Part of a small language model's weights.
Architecture: LayerNorm before each block, rotary positions, no biases in attention or MLP.
MLP neurons of a small language model. Each row is named by its layer, matrix (gate and up: input weights; down: output weights) and neuron, and shows model dimensions 176-239. Each number is 128 + 24 x the weight over its row's rms, rounded and kept within 0 to 255. A neuron's up and down rows have the sign that makes its largest values positive.
After each neuron's rows, "fires in" lists the words (lower case) most often at its 100 highest values on Wikipedia text that the model never trained on. A number after a token or word is its count.

L6.gate738 [153 116 173 105 149 145 152 116 111 126 115 147 112 139 117 170 136  99 181 157 136 128 111 155 150 124 129 111 148 152 167 125 104  77  93 102 125 108 122 134 144 104 140 168 162 195 114 106 125 120 127 123 122 155 135 181 103 154 118 136 108 129 123 121]
L6.up738 [115 112 101 110 160 109 135 137  93 123 142 100 140 113 108 148 185 121 106 100 146  96 156 126  85 124 162 137 141 136 146 107 128 140 127 126 155 113 153 134 135  84 117 142 137 155 125 106 177 103 182 139 129  85 116 161 136 115 127 131 169 131 116 139]
L6.down738 [123 131 146 141 163 120 136 103 145 141 133 155 117  93 158 144 126 124 103 132 127 190 137 123  96 102 133  97 157 145 122  97 130 122  74  91 110 112 150 110 107 109 135 129 176 151 124 151 159 105 145 114 105 168 146 101 133 104 135  98 137  75 100 123]
fires in: "was" 22, "signed" 8, "to" 7, "on" 7, "the" 7, "in" 6

L5.gate901 [123 184 147 114 108 107  82 161 129 143 151 142 144  98 129 136 130 111 139 160 121 128 111 152 172 162  92 111 143 174 116 149 156  95  95 124 125 185 161 131 176  74 143 133 123 121 145  99 145 135 137 133 110 134 176 162 141 157  75 142 117  89 113 168]
L5.up901 [127 190 123 151  91 109 120 145 135  88 163 152 121 141 145 115 117  68 133 115 115 116 137 168 136 157 122 124  96 132  95 126 166 171 110 121 129 144 132 121 150 123 124 142 109 111 123 122 101 130 142 135 108 129 184 137 104 139 116 108 132 115 109 145]
L5.down901 [138 116 165 123 128 161 127 144 114 158 157 144 138  98 171 155 139  79 135 175 131 137  98  70 121 142 123 114 135 154 126 149 128 126  88 115 159 132 111 127 135 119 102 131 128 123  87 169 107 136 131 161 101  79  89 125 137 163 162 149 132 140 114 107]
fires in: "was" 15, "has" 9, "were" 9, "be" 8, "a" 5, "are" 5

L6.gate262 [149  93 134  89 157 192 149 127  96 155 119 101 153 128 131 145 115  87 104 125 138 132 134 101  99 144 115 124 196 128 137  49 135 177 107 102 106 110 136 100 135 132 107 124 140 111 115 139  98  97  92 126 120 149 139 135 136  78 112 145 142 108 135 126]
L6.up262 [154 123  95 133 132 195 118 152 139 127 119 122  94  60 179 138 109 101 114  96 103  79 152 111  96 134 128 128 180 164 129 136 123 143 107 167 132 124 120 117 129 100 127 102 144 132 159 156 105  81 130 137  84 137 118  76 127 115  99 159 139 123 145 156]
L6.down262 [135 127  81 118 105 157 142 122 112 142 148  99 115  78 157 102 115  93 155 137 163 116 164 173 125 144 128 108 131 162 126 173 147 104 133 145 118 106 139 127 125 115 119 152  70 165 177 148 125 141  99 134  93 161 115 155 119 107 116 120 128 113 126 109]
fires in: "was" 22, "is" 19, "it" 9

L6.gate114 [170 140 134 157 117 147 127 135 154 117  86 129 162 128 121 105 121 130  80  96 143 170 130  78 123 136 147 106 132 118 131 121 106 154 159 108 128 170 121 117 149 197  99 127 130 166 117 136 112 121 148 150 131 100 129 101 105 140 124 142 156  75 122 130]
L6.up114 [137 143 142 146 123 160 124  82 111 122 160 160 158  83 134 145 150 134 104 172 100 128 119  87 139 126  95 172 127 122 167 135 117 140 145 112 145 120 147 103 140 108 125 127 128 121 118 104 138 165 114 146 157 106 125 155 148 100 134 120 141 128 154 110]
L6.down114 [129 104 124 118  72 122 109 140 150 100 139 136 159  63 169 139 156 146 143 163 126 113 106  86 127 136 156 149 152 141 143 188 130 131 124 108 137 157 146 162 104 151 129 174 133 100 122 164 174 168 126 127 140 114 129 125 115 121 126 150 110  91 104 112]
fires in: "was" 63, "is" 14, "were" 10

L5.gate297 [145 130 123 139 125 132 140  89 154 156 137 115 176 103 112 110 102 121 151 141 112 158  59  87 151 154 121 127  93 138 113 143 155 142  87  91 163 111  86 123 151 127 102 124 137  75 157 112 149 105 155 127 110  89 128 106 150 140 140 131 116 153 168 102]
L5.up297 [143 106  98 160  95 138  81 129 144 137 149 121 131  91 152 160 124  84 105 144 122 125 141 136 131 162 122 136 160 117  92 146  88 106 148 132 128  97 117 134 136 128 132 163 177 163 114 173 132 101 130 105 119 123  93 122 108 114 124 133 162 137  95  97]
L5.down297 [141 108 132 166 146  94 167 143  80 126 129 101 123  71 100 149 126 114 144 194 129 122 159 126 124 121 152 139 135 136 178 216 135 114 106 127 146 114 141 155 102 148 129 155 120 154 121 145  95  91 116 130 106  89 135 137 157 145 104 114 120 145 101 122]
fires in: "a" 72, "s" 9, "the" 5

L5.gate665 [110  97 168 112 131  90 118 148 119 162 111  89 143 126 134  97 102 139  70 118  81 120 156 133 150 126 122 159 152 142 141 127 126 104 113 114  90  93 104 152 174 104 130 128 165 111 134  81 120 145 124 137 100 123 165 145 160  88 162 170 130 101 145 133]
L5.up665 [124 129 161 142 166 106  87 122 133 162 114 136 138 134 141  59 166 165 121 134 136 121  88 112 156 122 111 130 165 120 114  94 140 114  95 164  89 104  88 138 161 119 123 169 129 123 167  80 141 156 101 157 130 102 120 131 131  86 101 118 160 121 172  87]
L5.down665 [192 136 134 126 151 128 146 113 180 123 145 142 135 114 134 114 144 141 109 134 122 117 140 160 145 179 111 119 177 128 197  98 144 103 111 139 140 100 123 110 114 138 108 151 119 129 139 138 131 170 131 121 123 186 101 109 113 120  93 139 127 135 141 164]
fires in: "as" 60, "asset" 6, "while" 5

L6.gate403 [172 107 126 124 154 161 140 119 168  81 127 102 116 136 167 115 122 136 122 131 191  77 149 128  80 174 128 113 153 172 104 141 108 119 137 131 111 181  98 177 145 162 140 183 115 130 150 109 116 134 133 128 108  99 118 149 182 125 133 105 121 102 113 125]
L6.up403 [112 128 100  96 160 146 148 166 144 126  85 147 143 148 107 112 138 102 164 138 132 153 107 110 128 118 125 164 121 149 142 145 118 142 116 146 109 107 167 133 134 147 126  84 139 105 128 143  95 144 115 112 131 131 109 131  97  78 117 118 168 141 152 110]
L6.down403 [131 127 128 100 124 118  93 133  89 164 111 133 119 119 139 146 123 132 170 121 100 123  91 124 138 128 139 129 141 146 120 121 120 111  69 113  88 134 128 144 128 138 144 115 113 123 136  94 138 145 102 148  98 129 114 125 155 143 159 135 152  98 115  98]
fires in: "at" 53, "art" 10

L6.gate139 [159 145 191 152 128  96 148 113 113 131 143  93 133 136 170 108 100 141 146 137 161  88 139 126 118 135 140 119 147 146  84 144 147 123 141 126 113 130 129 107 136 118 115 146 156 121 167  90 125 107  81 169 161 148 150 137 124 135 140 133 122 127  78 107]
L6.up139 [147  92 126 121 164 121 122 154 168 108 158 132  90 165 140  95 131 166 138 109 133 176 128 137 145  90 170 106 109 140  96 142 118  94 127 157 104 102 127 114 166 136 107 125 116 156 136 144  78  83 118 109 136 104 119 158 110 176 145 100 142 115 149 151]
L6.down139 [ 82 110 134 130 124 118 159 125 105  90 140 114 132 133 149 127 102  93 122 110 142  96 147 101 141 129 160 140 132 102 165 164 156 140 152  85 119 131  95 177  82  93 110 146  96  78 155 145 105 126 125  86 124 157 150 126 140 176 128 124 126 148 134  96]
fires in: "the" 58

L6.gate742 [164 114 111 107 108 131 138 145 131 170 113 103 141 119 110 128 119 123 138 125 149 143 131 130 125 138 118 147 124 133 143 141 116  94 126 136 152 126 134 119 103 114 135 174 129 147 105 163 148 112 113 138 129 143 127 126 136 124 107 101 151 105  58 138]
L6.up742 [157 151 112 167 158 134 124 124 136 164 137 128 103 155 133 150 147 142 125 150 135 123 125 124 154 145 124 140 143 104 134 159 142 115 126 148 113  86 123 159 136 127 103 108 149 153 140 156 157  83 103 121 116 136 147 143 170 157 172 144 114 125 153 134]
L6.down742 [159 116 127 169 146  89 130 110 104 152 145 127 172 144 112 165 121 124 132 139 120 142 165 111 142 137 122 141 118 139 138 141 148  84 115 142 148  92 110 145  77 154  93 158 111 133 127 134 132 115 135 117 142 157  66 139 109 115  71 142 122  81 114 118]
fires in: "a" 67, "in" 8

L5.gate402 [175 133 137 100 161 126  88 143 153 150 129 150 128 101 163 136 122 154 132 137 162 117 147 106 131 136 129 135 155 124 123 151 114 157  87 106 128 109 123 134 126 110 106 136 184 114 130 133 127  84 120 108 144 123 152 132 146 137 115 134 105 110 102 123]
L5.up402 [117 131 121 109 151 101  93 111  98 134 114 124 131 149 169 144 152 138  96 119 141  77 121 150 102 136  94 117 133 157 125 153 112 107 118 117 146  78 184 174 102 127 114 121 110 120  97 110 104  55  94 164 148 102  85 118 157 149 133 154 105  98 117 109]
L5.down402 [141 125 129 142 157 107 110 143 128 102 138  97 116 103 159 140 156 140 121 155 108 145 117 182 106 172 141 119 134 122 121 113 114 111 105 115 130 143 150 164 138 150 133 103 112 100  94 131 138 115 121  99  94 119 134 142 161 139  83 123 165 120 100 176]
fires in: "to" 41, "a" 5, "re" 4

L6.gate847 [124 111 118 120 129 165 107 163 123 140  86  96 147 113 131 127 105 100 131 165 135 160 142 143 193 152 120 121 131 108  64 108 176 105  82 109 107 139  96 117 106 162 120 124 152 117 132 132 108 142 140 115 135 123 109 105 137  78 105  94 147 138 144 113]
L6.up847 [123 102 126 132 140 155  76  92 115 130 102 131 110 126  95 121 120  96 117 127 121 123 150 131 164 136 150 145 160 183  95 147 167 140 141  94 143 129 104 109  82 136 128  99 167 148 127 126  95 143  82  59 157 108 156 151 156 120 139 103 133 140 121 129]
L6.down847 [ 71 119 139 109 130 171 157 104 140 128 139 109 119 133 152 134 148 109 124 105 157 157 124 108 125 129 145 117 121 141  95 162 157 146 129 139 116 157 116 114 146 123 137 148 157 121 151 153 102 100 114 118 169  83 129 100 126 141 167 121 104 143 163 167]
fires in: "it" 50, "de" 7, "quality" 5

L6.gate276 [135 130  96  99 104 115  55 137 129 133 139 140  75  96  91 140 147 157 155 152 132  97 141 123 137 117 131 128 168 100  89 133 109  93  82 141 159 126 145  77 177 157 128 148 135 123 165 109 160 108 110 112 144  91 116 113 150 105  94 149  98  50 100 144]
L6.up276 [ 97 112 165 135 124 109 126  99 115 134 137 113 107 137  90 126 157 124 116 101 145 155 155 158 138 142 116 150 134 145 160  96 121 138 136 127 146  97 127 147  95 119 120 144 134 137 147 120 158 136  98 100 114  95 106 107 117 153  84 142 150 125 153 151]
L6.down276 [157  36 118 138 132 142 133 116  74 149 120 149 113 139  85 107 123 120 184 116  98 132 165 117 107 110 157 119 103 137 158 121 113 118 145 181 133 117 131 162 104  91 128 137 121 159 152 152 119 133 117 117 104  96  81 100 153 177 131 142 145 136 138 111]
fires in: "in" 32, "of" 17, "is" 6, "british" 4, "series" 4

L6.gate669 [114 123 160 125 148 167 117 150 139 193 108 102 127 145  83  94 120 137 152 130 112 139 140 102 131 101 151 120 167 159 112 188  80  95 154 102 158 147 156 113  96 171 156 147 143 156 115 118 120 100 155 162 143 129 118 126 151 120 154 164 123 105 125 153]
L6.up669 [145 129 128  89  79 124 119 149 116 108 129 133 138 103 138 148 181 128 109 114  89 150 131 121 114 107 150 128 129 161 103 113 129 111 121 151 101 134 131 121 150 148 137 144 144 140 121 101 149 123 127 110 122 106 123  90 176 124 107 138 166 116 121 132]
L6.down669 [153 128 110 101 136 126 177 134 132 120 191 148 121 157  97 121 157 116 129 169 103 132 143 149 123 124 118 132 130 121 124 166 127  74 115 105 124 102 118 170 108 124 103 148 174  94 125 122 114  88  91  86 135 173 136 114 138 112 132 133 149  88 143 158]
fires in: "in" 62, "of" 6

L6.gate270 [167 143 151 149 157 141 139 145 166 106 107 149 140 120 153 125 117 125 159 158 131 105 137  99 141 136 140 111  97 137 129 105 134 142 139 155 117 142 105 159 147 123  98 123 134 149 162 133 138 146 130 135 136 125 125 155 151 124 113 118  81 149 151 108]
L6.up270 [112 100  76 153 165 107 119 133 188 115  79  70 140  91 131  90 150 150 127 116 178 115 153 127 156 124 156 131 140 132 118 102 140 136 123 146 108 126 128 132 138 117 122 141 135 140 107 122 149 128 165 124 115 126 116 117 170  88 133  95 144  76 142 146]
L6.down270 [140  66 127 140 145 107 173 148 131 119 100 141 100 169 124 122  80 142 138 126 122 113 118 170  97 116 104 118 128 121 209 149 125 123 111 115 124 102 138 118 135 100 118 167 110 123 155 128 117 161 126 122 121 158 144 112 137 167 134 151 184  91 139 154]
fires in: "at" 60

L6.gate176 [133 151 122 138 131 165 151 115 176 139 119 151 117 108 135  70 134 152 147 167  86 149 111 165 132 162 116 106 122 139  73 125 146 124 142 117  96 142 121 155 130  90 101 130 152 116 150 108 133 122 120 118 150 137 190 150 108 143  89 101 107 121  92 165]
L6.up176 [163 115 110 106 145 140 134 104 147 140 137  92 119 129 128 116 148 140 114 150  92 106 105  84 145 154 106 147 166 155 109 163 160 123 151 131 169 125 127 142 122 101 146 136 120 122 169 147 116 163 136 125 106 133  98  82 118 159 128 129  89  86 106 118]
L6.down176 [ 88 137 126 162 129 140 135 117 177 161 133 121 115  93 154 124 140 169 157 164 109 123  90 128 139 140 128  91 120 117  89 147 121 144  84 119 105 138 127 171 106 131  98 135 152 121 156  74  71 149 100 106 130 127 160 116 140 154 101 136  85 116  98 123]
fires in: "best" 24, "of" 14, "in" 9, "a" 7, "the" 6

L6.gate786 [ 89 135 162 111 142 114  94 148 134 115 165 149 139 132 103 183 124 165 120 181 114 100 136 134 138 132 156 157 138 140 149 100 139 122  93 133 134 123  92 142 166 121 130 152 158 159 115 146 158 111 130 150 132 134 133 146 139 113 149 124 162 147 160 132]
L6.up786 [110 112 137  76 126 140 118 110 180 106 100 114 122 115 177  94 107 113 101 138  97 111 114 115 119 133 117 154 130 159 149 147 110 102 133 120 135 122 117 110 186 123 111 176 153 116 171 147  92 106 112 125 118 147 144 100 134 141 145 134 117 131 127 110]
L6.down786 [166 113  93 100  67  55 117 116 131 115 158 139 103 132 117 141 137 123 124 160 118 132 116 143 156 141 124 139 120 176 117 101 135 126 141 145 133 119 188  96 126 133 123 117 139 140 123 149 175 155 124 139 119 102 142 122 118 146 133 134 128 118 164 109]
fires in: "it" 24, "its" 9, "a" 8, "total" 8, "is" 6, "population" 4

L6.gate555 [172 120 131  84 181 120 114 104 146 129 157 134 148  88 130 120 123 142  91 115 140 147 141 108 116 134 122 147 158 137 109 154 108 125 165 118 150 166 143 125 125 126 102 141 125 144 215 116 196 181 124 149 127 161 159 137 146 149  98 179 147 100 121 127]
L6.up555 [176 158 154 163 112  85 154 143 116 146 109 120 143 134 157 102 138 124 118 160 120 120  98 129 178 146 133 164 134  86 154 140  93  92 153  87 126  98 165 103 128 110 132  92 100 120 134 147 119 140 131 148 144 124 151 116 136 110  89 128 150 129  98 111]
L6.down555 [141 146 110 108  89  91  69  69 169  94 126 145 134 118 179 146 118 115  98  99  87 150  95 130 124 193 119 117 152  96 158 131  81 106 165  99 138 156 143 144 110 140 127 123 127  98 112 123  95 180 202 126 112 159 147  84 113 103 130 138 111 153 132 100]
fires in: "was" 52, "is" 15, "were" 12

L5.gate456 [158 118 128 129 134  81 107  99 141  87 109 111 116 114 115 121 160 134 122 121 109  89 125 129 152 160 102 141 118 119 168 106 127 122 142 143 123 119 129 131 149 134 111 120 132 161 176 164 106 108 170  93 116 143 108  95 135  94  88 144 102 130 150  90]
L5.up456 [132 103 130 150 129 137 127 131 137  98 133  96 106 100  95 121 161 121 101 159 126 134 126 105 103 154 120 158 114 128 147  90 134 130 146 128 130 122  73 127  82 115 131 150 125 144 107 148 157 114 139 104 190 156 103  69 132 140 131 107 108 144 122 138]
L5.down456 [156 122 133 139 142 156 118 160 153 112 125  86 136 108 135 141 129 148 139  94 128 125 122 104 133 160 124 167 136 152  66 163  70  99 155 114 105 124 194 160 127 144  99 128 122 150 156 110 126 115 106 163  90 143 138 105  83 104  88  93 137 131 135 130]
fires in: "the" 45, "recorded" 4, "history" 4

L5.gate312 [136 142 134 111 165 135 174 135 106  88  99 106 154 152 169 140 113 139  91 156 103 111  78 130 143 151 131 128  97 150 131 114 111 109  75 132 133 104  55 153 121 139 167 128 129 175 121 125 134 148 128  98 136 162 171 139 103 117 104 130 116 126 121 121]
L5.up312 [145 132 138 125 100 136 107 154 104 108  77  82 139 124 101 140 136 123  86 168 120 139  89 103  89 157 115 137 136 171  68 115 125  91  77 177 129 132  92 126 177 162 124  83 143 172 143 105 135 113 143 119 128 117 168  95 116 126 120 117 138 148 149 104]
L5.down312 [153  79 127 129 132 141 131 108 144 175 128 109 121 132 136 137  92 155 129 107 180 121 124  97 124 105 110 152 120 111 147 160 135 132 121 145 117 128 133 123 145 131 149 129  93 142 127 129 104  87 110 119 121 139 120 184 132  96  82 145 103  60  95 171]
fires in: "on" 73, "covers" 4

L6.gate217 [ 91 162 146 108  86 133 103  89 113 123 114 132 129 119 130  96  70 128  66 153 104  95 139 148 128 144 127 110 137 112 134 101 162  95 106 186 115 115 164 145 127 132 152 138 143 126 105  93 155 171 110 145 154 119 127 119 130 110 106 134 115  93 104  79]
L6.up217 [108 115 146 131 126  88 109 134 134  83 162 119 106 173  97 117 162  94 112  79 134  95 121  79 107 125 138 102 144  92 117 123 121  91 128 108  94 136  79 103 158 112 155 147 161 112 167 100 123 141 103 129 119  90 135 143 115 148 118 102 128 100  95 105]
L6.down217 [115  90 103 152 113 132 125 115 114 141 153 140 129 142 161 113 134 157 158 117  87  98 150 146 160 104 112 141 150 149 158 136  92  99 189 112 150  99 120 134  64  85 120 108 141 155 130 131 153 123 161 123 106 120 200 138 101 122 109 131  84 129  93 105]
fires in: "as" 44, "became" 16, "appointed" 12

L5.gate201 [130 122 135 108 150 122 138 102 175 141 135 133 104 156 132 135 129  90 135 140  92 134 139 167 121 132 115 118  88 149 108  95 120 105  95 112 151 143 129 164 164 131  99 118 117  95 138  97 128 128 102 139 147 109 162  76 131  99 113 107 161 147 169 147]
L5.up201 [122 169 129 163 136 140 168 168 134 151 101 134 128 141 124 149 136 155 178 125 137 138 157  94 136  93 166 139  77 122 164 154 113 112 105 165 113 126 128 121 141 132 113 137 100 187 117 104 151 130 131 137 130 117 131 151  99 100  89 128 135 163 164 139]
L5.down201 [ 80  99 133  92  84 104 127 134  90 169  79 131 143 142 120 145 136 146 139 117 156 145 140 121 114  79 134 127 111 112 129 151 143 124 139 144  70 105 127  98 162 125 143 123 124 125 159 156 126 101 123 141 152 143 114 149 120 163 107 109 142 154  92 101]
fires in: "from" 13, "in" 12, "by" 10, "with" 8, "on" 8, "to" 7

L5.gate836 [102 107 117 117 109 129 116 120 138  96  99 116 168 137 162 141 146 136 106 127 182 113 107  98 139 128 123  96 126 127 101 149  85  75 139 110  87 121 113 152 140 158 116  66 107 166 142 150 148 151 115 145  95 130 116 110 142 107 148 154 138 135 130 123]
L5.up836 [119 138 150 129 156 145 107 106  95 118 152 126 161 122 113 146 158 164 168  92 196  98  93 148 102 154 145 146 129 136 100 150 119  85 146  86  99 140  68 157 122 153 124 150 153 146 103 127  89  96 103 151 132 106 108 120 107 107 132 140  87 151 123 109]
L5.down836 [137 143 128 151 137 130 118 164 117 171 151 135 113 116 121 107 125  77 122 125 125 133 161 104 119 100 141 112 132 129 171 148 124 104 149 145 179 139 150 135  99 114 128 139 133 164  85 161 105 105  94 140 129  90 130 120 122 163 126 166  90 133 144 164]
fires in: "the" 59

L6.gate819 [178 142 112 112 106 149 169 141 142 118 165 134 119 134 147 102 152 120 140 133 107 118 179 144 130 118  85 125 136 108  76 128  92 141 109  89 116 108 127 123 110 114 138 163 118 151 127 151 114 150  98 134 116 124 114 116 154 127 119 116 137 112 161 166]
L6.up819 [127 129 124  77 108  91 159 145 148 117 131 149 137 100 134 140 116 115 162 121 108 116 104 156 119 125 131 151 125 125 129 179  96 163 130  90 127 132 143 135 156 109 162 160 115 129 100 170  80 117 163 151 100  96 102  89 143 144 141 127 146 140 119 134]
L6.down819 [144 118 124 129 110 111 164 123 112 118 121 136 101 146 112 143 153 138 122 131 111  80 145 135 200  80 122 125 159 141 145 154 146 154 110 100 157 163 130 145 134  94  76 134 118 121 152 105 122  72 123 130 130 161 117  74 117 155 110 160 121 130  80 117]
fires in: "of" 55, "with" 7, "to" 7

L5.gate54 [ 99 156 145  97 109 124 125  89 140 142 156 142 147 153 118 159 124  89 118  89 127 143 124 143 130 158 129 106 115 164 133 117 149 140 114 136 109 129 147 122 114 145 116 156 110 151 144  80 126 125 108 166 127 105 157 158 100 127  99 148 164 132 172  87]
L5.up54 [106 180 137 140 114 178 154 165 155 178 144 160 145 107  82 105 137 108 109 171  99 104 101 109 122 126 112 156 106 135 140 124 170 123 125 146 151 112 132 101 152 132  81  96 130 105 148 183 113  86 147 100 118  98 161 132 163 112 117 106 138 122 123  78]
L5.down54 [132  89 114  60 164 158 118 131 143 108 122 127 147 111 112  93 128 143  96 110 120 140 131 123 105 113 104  88 121 150 109 111 144 163 128 166 108 110 140 148 134 131 171 118 107  94 150 119 147 128 158  90 114 124 181 106  92 123 119 137 115  92 114 161]
fires in: "on" 48, "led" 6, "made" 6

L6.gate663 [ 83  87 138 111 123 134 116 171 129  92 111 122 127  87 127 126 148  83 145 108 112 137 132 161 140 127 102 122 141 154 142 109 105 145  98 130 135 167 127 151 152 173 170 126 113 189 128 135 116 109 142 128 132 162  96 128 147 119 194 106 120 157 124 109]
L6.up663 [113 149 172 146 156 121 134 103 121  71 110 106 125 103 165 104 145 108 142 146 125 112 108 151 157 120  93 113 123 160 116 144 140 134 132 137 117 147 104 154 155 139 112  82  97 123 129  79 128 142 145  90 130 102  96  81 121 107 143 106 175 130 129 130]
L6.down663 [112 125 140 176 131 137 122 147 148 110 146 157 118 123 109 161 159 119 124 100 110 122  97 109 130 162 111 129 125 203 100 104 122 130 129 181 149 130 117 119 109 167 145  95 171 126 154  65 143 123 117  54 108 104 124  98 136 142 147  93 135 163 115 128]
fires in: "has" 25, "have" 10, "work" 9, "had" 6

L6.gate796 [ 99  98  96 103 162 110 149 106 162 138 120 142 158  94 118 127 127 126 134 119 104 134 111 170 109 125 140 137 124 128 165 124 124 102  98 130 166 123 173 128 115  87 127 162  98 125 109 126 155 175 177 140 121 150 131 102 119 138 131 178 153 107 147 132]
L6.up796 [116 118 143 120 133 119 169 113  82 138 142  95 147 133 105 140 154 135 129 171 126 162 134 116 104 119 135  78 133 134 130 133 132 125 110 113 111 135 104 157 127 168 137 112 135 136 100 151 123  66 139 132 173 163 142 139 111 153 109 156 118 146 148  90]
L6.down796 [118 135 130 187 117 134 143 111 101 112 117  80 157 111  91 123 116 154 147 143 132 165 108  86 100 128 144 140 161 122  97 136 129 123 178  83  55 129 123 132 101 128 143 117 121  85 114 133 135 121 109 171 110 153 134 157 133 128 149  93 110 146 121 124]
fires in: "was" 27, "be" 10, "later" 7, "were" 7, "begin" 4

L6.gate662 [113  70 140 143 120 125 130 135 148 168 133 100 154  99 134 130 140  87 131 161 109 124 142 148 186 130 162 145 113 138 129 120 134 129 109 116  87 162  90 145 127 133 132 148 165 154  89 137 107  88 125 150 168 145 117 162 157 115 138 110 130 121 124 138]
L6.up662 [ 88 109 187 106 140 106 120  84 104 167 106 139 167 106 150 146 109 121 119 166 150 112 130 103 136 123 113 161 126 116 120 153 132 121  99 162 140 121 134 185 129 119  91 110 122  99 136 132 145 133 146 137 127 106 133 115 114 109 143 118  90  94 125 131]
L6.down662 [130 150 127  84 110  75 131 151 119 109 126 106 158 128 137 141 127 120 115 161  86 104 110 111 118 123 110 148 136 142 131 209 141 172 147  92  99 146 103 120 199 116 143 109 151 149 153 124 121 131 140 142 119 160 125 142 131 114 106 170 113 142  95 138]
fires in: "a" 83, "had" 4

L6.gate912 [ 92  91 157 108 101 160 134 125 115 120 104 156 142 127 114 105 134 149 120 128 175 115 133 146 145 190 142 140 116 103 151 107  85 100 133 121 125 166 124 156 122 158  90 121 185 136 129 126 164 148 177 136 128 112 156 125 138 133 152 159 130  71  98 155]
L6.up912 [ 92 102 117 170 128  93 160 156 144 115 143 103 108  62 104 137 112 119 131 115 128  79 132 143 153 149 124 142 109 119 142 154  99 135  88 148 142 137 125 172 101 136 117 128 137 114 131 107 158 133 155 132  93 147  96 112  97 164 132 140 132  68 121  90]
L6.down912 [115  96 121  87 106 113 145 137 154 171 149 152 132  98 145  81 151 130 132  98 113 103 139 153 111 147 125 152 105 166 117 137 129 137 123 130 131 126 171  96 157  95 123 164 128 120 138  92 125 141  98 101 101 110 140 129 120 151 164 139 157  92 130 134]
fires in: "had" 40, "have" 24, "has" 20, "having" 5

L6.gate544 [179 165 129 138 126 167 130 164 138 126 164 130 134 132 127  91 103 160 140 132 103 146 141 131 155 123 117 124 124 106 132 144 136 133  81 145 122 150 146 147 156 135 115 136 151 117 101 100 122 104 154  75  99 121 195 177 125 172 136 161 105 168 105 112]
L6.up544 [140 149 101 184 146 143 106 169 125 165 143 141 130 115  89 120 132 185 171 149 151 120 126 120 117 123 121 164 159 135 107 160 115 125 170 111 147 134 135  86 112 125 159 135 119 131 101 154 128 103 117 140 143  98 140 105  52  86 115 134 120  94 130 132]
L6.down544 [165 126 141  94 111 105 153 104 145 115 149 114 107 152 108 135 135 164 126 139 120 115 128 140 161 117 109 153 127 126 146 203 123  90 147 159 114 117 119 152 145  79 144 155 105 124 169 131 157 110 144 121 109 124 157 156 127  63 140  90 168 117 141 167]
fires in: "as" 38, "that" 29, "which" 16, "what" 8

L6.gate665 [135  81 116 114 114 110 111 120 125 162 177 112 117 100 139 134 142  91 144 126 162 128 105 151 111 146  95 105 109 160 164 128 110 151 100 130  80 161 136 118 146 129 133 124 127 126 138 133 160 152 127 127 153 164 149 156 157 138 175 159 152 117 131 133]
L6.up665 [114  93 158 139 128 113 152 122 139 116 123 116 149 109 136 102 101 137 145 157  97 133 142 121 138 128 121 119 120 157 163 151 138 140 127 153 159  93 145 131 116 152 152 120 152  87 157 123 125 158 173 131 168 156 164 148 102 124 201 112 144 116 114 116]
L6.down665 [102 135 181 143 147 123 102 124 114 154 160  99 116  73 135 144  97 105 130 153 139 104 116 114 129 139  80 151 133 112 137 183 130 129 144 127 122 123  95 142 172 134 128 145 136 141 120 126 148 158 154 112 165 128 102 120 151 134 118 135 129 108  98 142]
fires in: "was" 51, "had" 20, "were" 11, "it" 4, "she" 4

L6.gate338 [113 133 113 102 126 165 141 164 108 150 120 142 162 110 117 126 158 123 112 141 130 157 126 146 122 154 124 106 118 140 114  80 162 129  97 115 117 122  78 117 121 128 160 113 187 136 134 162  96 128 179  87 126 137 161 127  83 150 120 120  98 106 178 163]
L6.up338 [104  84 103 151 129 127 120 173 152 162 133 101 115 122 118 146 100  86 122 104 162 148 119 121 116 135 145  95 130 118  96 178 115 158 124 175 146 130 120  89 101 130 130 153  82 120 142 150 168 106 113 134 109 135 129 120  97 133 123 149 125 146 129 121]
L6.down338 [ 96 103 107  79 148 122 108 124 164 109  99 135 108  81  97 122 131 106 129 134 132 145  92 144 146 163 154 137 126 160 140 123 139 157 164 121  94 152 135 147 127 163 140 136 111 164 149  77 130 140 124 124 155 145 106 102 116 126 147 124 109 128 106 160]
fires in: "which" 33, "that" 31

L6.gate939 [104 150 128 119 159 192 108 133 152 145 165 143 164 144 143  94 140 160 114 164 143  92 125 130 143 153 136  90 116 112  90 143 112  74 115 144 121 116 124 124  99 121 120 116 135  97 157 142 121 109 102 167 135 130 107 101 158 131 135 152 130 107 187 127]
L6.up939 [ 88 120 127 101 134 129 159 124 148  92 113 125 123 141 122 124 111 128 122 190 128 128 110 114 144 156 139 156 107 164 132  95 131 121  90 120 123 129 119 139 146 123 130  93  96 114 137 134 112 105 136 183 145 101 123 135 131 118 150 116  95  91 126 165]
L6.down939 [140 118 113 118 143 106 123 146 178  87 141 166 151 131 153  65 135 121 133 153 150 129 125  92 123 122  93 115 151 139 141 130 122 104 189 117 111 153 108 162 129 149 164 157 108  81 127 102 111  94 148 126 150 129 107 128 136 117 121 135 124  84  97 109]
fires in: "in" 66, "into" 5, "upon" 4, "at" 4